From a checkpoint of a small transformer trained on Wikipedia.
Size: 8 layers, width 512, 8 heads of 64 (1 for keys and values), MLP 2048 SwiGLU, vocabulary 9054, 39.2M parameters.
Training: a variant of Muon for these matrices, 7544 steps.
MLP neurons of a small language model. Each row is named by its layer, matrix (down: output weights) and neuron, and shows model dimensions 170-340. Each number is 128 + 32 x the weight over its row's rms, rounded and kept within 0 to 255. Numbers have three digits each. A neuron's up and down rows have the sign that makes its largest values positive.
A block is one neuron, or neurons of one layer that tend to fire together. After each block is what it responds to, as a language model described it from the Wikipedia text at the highest values.

L4.down55:173127092139061142116109181161128169090179114133167120114125090189149098093074109116090096094108104118112171104104123219145177113066177161109124105099120156076192065097135078140171083157128177136172132075160128088134108144074151153066090072162122099116156203102174127137178050136116152080110151112104147132140093108072126133111095153114114091150119154097120162125134125130105165155100178051052122094155094136127130096096163077178127150132127156187141087192140156074174147130108122144104169193175087068097150080129
L4.down1728:159145160177142059111158091110074096129150146110113135114166172110111146171136152169105074085144137149173138160094111111114129174073118130106084059077170083173126104137180114156139150167079128072106142137133121134153087134148089115142129127089109169159091208083137109174159143086123071087086136147169121112160150075124145144133087072170179086113081110106083129086138127110111137103167134123157140091137101109131133116171115157127137139117128163135158117137199111159095102123167063119138118195156095109160097149153
L4.down1843:151162153157104131123015133123102114148101173108170148166161109094140165159129050195103065058080091112106080156103102138099105060131166131111086066173119101053160150110117143121131145130142177154093113107162157121146066163165144082121145097144130139072146149107139046107101077094135139135176116162111142143100159151141146134122141116127123132082157123099111153113163154139133112127127060165074137131161100147130155137196124134104087120150145118114152159133128146086197118061149145146103165132105110098179115089192
L4.down1915:115117134130117161129147080140084100179148128171121103077123114156095130155102102135159194129157081188108052149135201173137117124101140092132085119146163176061153166108116139158160124146103149093127103150139166097065145121155142150126108099127153141173146166130126154191118154141173185148123113145108168122037125091149152132106152099104106148108173137179107115113141142178131143193179099160094118162147079134138179142154106183118147131190180143087103122133161185085143111113170154089106109113158138135145098089088
Description: Non-initial capital letters inside all-caps abbreviations and call signs, such as the K in WKKB, E in CBE, S in NWS; rarely other tokens.

L5.down99:171137186198134153138139155132126125126161170180121165114122140072154134132172117166146109114172114185083121152137131083143087155112135188138116135142157148103081165140099084132091083162151107130138146091139112154118140183102101100149119144098138112129152152139118143152135166081102100101151138077091129091109080085116154112069167100106069074215172169096138066127208159105158130142109145098094123131170137140152104146197133128142106148089111089148182125091208168088075146125118144147168149149116149096091199089147
Description: Lone capital-letter tokens inside names and acronyms, such as middle initials (William E., C.J.), acronym letters (HGSE, FSIF), and split surname starts.

L2.down627:164116140148123100165166139154141151124187169108168130105149131078158117114215124154113183104178152187173137169058107119110144155103111135118119144113156087070170145153118167108149115123178179087172110149107178084136111139142146165106126130076127101143136128117153102117118115069071112110092139130144100099084144184103089108056089158109110086114130115166131141102145088146072122125191062129226079116146154109161102199088063145109119108092132152079138099106163175116123113122123184086134140114142188089133120158106
L2.down849:173132131155121102121140116077124140105137128132120130124192173133119160091169169158140081185124133075091111079120135101091123114091144113129132157070163076116119107175110159126123110197105150133125215170127111120084138087091089150145123161121140100115155109114184144116129148098125172124093155118096092070151118106135135124090157157176116119124109154181112154153120128129125095125117117209161120128076129133145092173165107149137104136149121133152121094150114146123122167045155059148162178125241111148112081098213
L2.down1650:129148115141143174169139136130106122083125177115113142097125121135122158118066108112106136188098127133116128146128108186189142129064139127162104190102153083124153067135147106129176110115094118080126134141110111120101063146173142111140179101118144168095157107099124096124143178068143162119114178058174091151110110182065109068075214115184117156166100084121126108160114155202204158103143136112111178122141097119133094155153066184055123086130165096143147140108167106125123125160110082169072172074175161159124078045187
L2.down1710:100147044121157127181126181096098121102147179108088141148142142154116177112129127126110137132080154089104150059135137152129109114145101126141142144135117138114097137193137095199143108211120128075115144112126156092084063125130113110030152178117210133177144174070130114069140083163064147142162135118134154187128168130075102163125204160164128116129127150141100118171114110131036216088162165119185132126083105126103145103108138125127088103125117124147126184126190124116123092131154093138154138155150193147104162136157
Description: Opening word-pieces of words split into several tokens, strongest for repl (replace, replacement) and ele (eleven), also batt, sy, Dr, part.

L2.down651:111148003140091061094075103046157083138071203074089104092134092099073116132080118117149182107079058137090198160097109161111143114137164112113094148132107115113147151152134103061126135188127105118176115120134174135152097161150123185070185079184108171087120121172146114126109146139193085149154215105151112141208148073143106183150114114085103106118139165190177128159138105116168108142083139147122160047121116128171153100082169116160072118131166099117129132116119094086068119129110120073128103149119105102137165133156
L2.down1368:134098108179104156204118085118162132174171114135108161111130127150143106142098147163131161088202130107186138118080153139130088136136157162205155099112136170141135159114080155078143126128190103100176162136161188122140149188099105118113104143152135138116139170107123081113072120156074100176098172126170128243166123097123149118167107123116079111158190154104144156104112070065094137145116076128105098096137148122194118144084170135113109120101181147173235149118119120126140078139102151189136202094133182133122101096158
L2.down1740:101112109080099113171085063113123140149105174046094093139100138137072178177141095148164114082151077134157220133126144120071090152118178138128135123146097105161103070136091143100189140093146155127151105080118172098136106068138133154067178099212152184137176096115168062102137137156149139137095120130190162118141117145150181119106106162097095124143031121092087104164117116134094198122162087050118126140159109145168138112128129155148096165156129085073101157108102088148140189123130099109154120071156110089111156097178
L2.down1976:136150158165097139093129136054116167113110134087130138076148124125108167105124132084107101120142180107078134105189106160082072105111158131122150116101145140107134124179138147122143110137098135137113095165151129145132133179167167105117192178108125141115135099133149107147140123044161118116152182156103104142137161168138127141151142129161111128101139126137178112150111194124135167126120126147048115107122084094121154122051082099163117134122122114118101127145189192105138085089139143072075119105154157129131080088135
Description: Word pieces inside names and rare words, especially syllables of romanized Chinese names (Jiang T-ing-xi, Liaon-ing), plus bits like ro in Croatian, aphrodisiac.

L4.down263:100149119147130147187154151112107141116166116137129155149144129106108132150127133161173142130200133109077142072173166186092130209068124143130125115098163089113139201154116142143160139149140153114174113200149107137113158114144175141186154110080157135128164072206107156167114147185111109139081151117196191150130127170130146132172102154131107162171139163062065121067133101164154079076089130105174145146096105105122147178079158130102113124146116114123103122114110144135147149139127087137120177133125137068126109083101
L4.down362:101134107103169141128154044062130105124156099128139140140135092088102182128066080114062104152132145118112142149112136116113115189101108157134093108133109136101141111143094047140095184147105194125160132127127133080059115087171133142212171182092102167160132171081108163096153114116157121149116173142085032143111148119083148131138075095153070125137164139122158130169114088159169173124146124102118093071101122168131104098072152117139134079114157100144129125117102107114113122083092088193120220149125095152111149094163
L4.down856:150131172144142137107112096132189165058139109105135162142177109100156141149140147137035123106135165067126109138127120158126117166180086080063096119072120151143150104076127158114118142110173137157142096115126066127129158141110120118118144106103136141093091173113148170151117103162098160136125118112171144154102135154146169110151106090122119187167060110203115118109165130060171138210139170133159141180172122123119135103150144162096132154105176123120066132148129083116105098153157137127164196127127144124221120127087
L4.down1017:139103100072097145041116144076169106156155134140134155087134091095055107075120097156109133152094121156062166126181141131167073131166129178079136121131147101098139070147136079155179124149144155093106120123131137115138178134149162164133150055112085134141145158150118112106154133167115152106164126134133148089128159125116112075127071125136177111121130155144113076078148116154178132075104099157161133216154151114159148136179120150159116149136142082180078057095175219116135123112138126108159105134144105081135138188095
Description: Short vowel or syllable pieces inside a word, right after its first few letters, often in names or lists, e.g. be-a-ver, Le-o, Ch-o-ose.

L2.down286:106146186142131146167146174087157091054177106167188132076158169154165088149093172133142154107099156126136097092119108128120124115140136135097160105094169136127146093166147158108145129125112126145128102189089154155127075190147124126157162137102114097089170099100141132107184143129123115177158135168099138103166089117172157103130108151119114107120179130092146106106150147116134056107135122096128153118169113155088103140139167093180145148171072124143130160175161151137175092166122095160191153115110143134107103091159
L2.down480:154150144141113163141097115153137157175157129097099120143165174142112166137130123091143147190113084125129054116168131047118105131136105121156092104176135074137129142154146116066095132124117110153088078135125187119175138126123143077157129163187089208101117100115142103136107118166153063114125093121118121093106104144122123190148141128134137131086163071159117118147086076125144124095175121126147135091100071117103067131184101137116139035145177180169139138086175146135149097149101140233200184101128126110088118146101
L2.down1062:135170107158116131129172143088109110155103112143157097157148121128176165139110214116122145152132083165126051150131117167054127123121160117163116087192096103172062075141070128124147140069076155140114068139110140094190098114155152127092125120071096182124126134111143090102173164125139154138065149113090125127075113132159160109132071135108195085142126127078106102088109142131133125196123150083109134025127145142218189079197126183114085150096147180136109127127107161063112171171141087111162123112107144166139118132118
L2.down1518:075136097122138145035121131063104145123101170127095110113041075102141109074163081104090102177152120128104118126139152173173105100136116101088146088130121124098123120117139158078168129131093126130110106125169097112094143174143155179093132121093195103104097136126213108221110160152098158141115113154095106109101096099051114138135102055124139144081137153109088147113122150098171109111186124111126174148134160126158135125086160148088072139213093145207105142169124217167152071064172115150144095149120141139082139107174
Description: Diffuse: opening pieces of split words (comp, trad, st, micro), call-sign or initial letters (WK-K-B, C.J., D.C.), and month names after day numbers.

L5.down2007:093124111136162094090156101148151169139162155129182147102132120087129123102183149075138092152075101108115129109126146172074174142093079133147066094148136069172179066118102114110159152162127159085097061135121139126149144127157144155127123088126053085101125097132071102125114133125102121114139133121079099100187123158099143170144101115152129122136190132073151177099121121140071113166191150180166135181107147121137140146142115139144141175036132145142032089177159176104061144132136134163091150171070100067049185112131
Description: Middle or final syllables of Chinese and other foreign personal names (Y-un, Gu-ang-yi, Zhe-ng), and past participles or verbs after was or a subject that lead into by or an object (replaced, defeated, followed).

L4.down125:114087094169162139097078142166124171104119114147085089110135111120140109203131133120114107095106122108077087125070176146123137145164095213116109112123066126093168125082080104106184106134092062114123130203128097120062102103131133116159159118091131117087146186121109098162174124159096127102119120101087116145114099118124128131116095165155151036102158130143172056077110146124136145107115145128099099087219126168151095113188095093126110126147092141113120120132155115151135189098177142128140152180182082087109161102071
L4.down389:105135074153151094165080163123111150143153126083115139138141108131108115136139094128122142075097093130093185087144105097112137157144109142168065093166078101094149091191178144076152141124059128109135111155111159117129091182147164164142179116151162114129159166121092125136132118128179142106127091172162114075132092135186164083076133130101059058101141055114143128120072101120139154089074089097115075103131143092229091129124150143143075107075140178097144130127077110051134142104147123187111115146117115091137157119159
L4.down1781:106130123066161129108161166107148137133079156134155100090117132165071107019086147143161050111164134090106115078135094139094108170109136141139089104118133093114128090128092079080134148127109163139141162122110106097121118195150077097123133084109119095136139073198164162085105129124147155127132094145097153089122081112070144094129096128100104157076128130115128156169127166132122152160108101135100133153102110178145119111142118134157183166114085136075084110057145109142190132144098116180179138049169108144153202112083
L4.down2020:131124125095140101124083140106094103172095156108137082140193095125057114139113173174117133093043121081096145117111134133202144087122166109110108125097117107170168074156137132126177035108079142065097121097127116158157082140186191174083126110132112177149131159053170133183071095137110152115108160144104138172074152113146119100155172076103033051142137120100128190114173091171127172072187121145122127158083098115161120142168150141125108156135154128125138116157115146067154157074138105183141151173137125173131108111063
Description: Mid-word pieces inside romanized Chinese names and places (Y-ing, Gu-ang-zhou, Chen Y-un), plus opening quote marks before titles.

L5.down126:103100100196102135110124150158190087110122141125198123169125170096102105099100143138142151142093136115115117151170114082153097147115164121118155133129133107158082129127173139101131150134078181101101199143120107124183129097137115120183075126148118091155150126079101125157135153213134062146204160127127101149139070108095150115156098114186093166154100131116147130112120115145078093085149131097144161153098151124136083113105046095106117145152090168136122114065116147081149053172120098138144146093131109101158093128139
Description: Partial-word pieces inside longer words, like Slov(enia), Qu-art-et, spe(akers), stre(ets), gu-it-ars, plus part before of.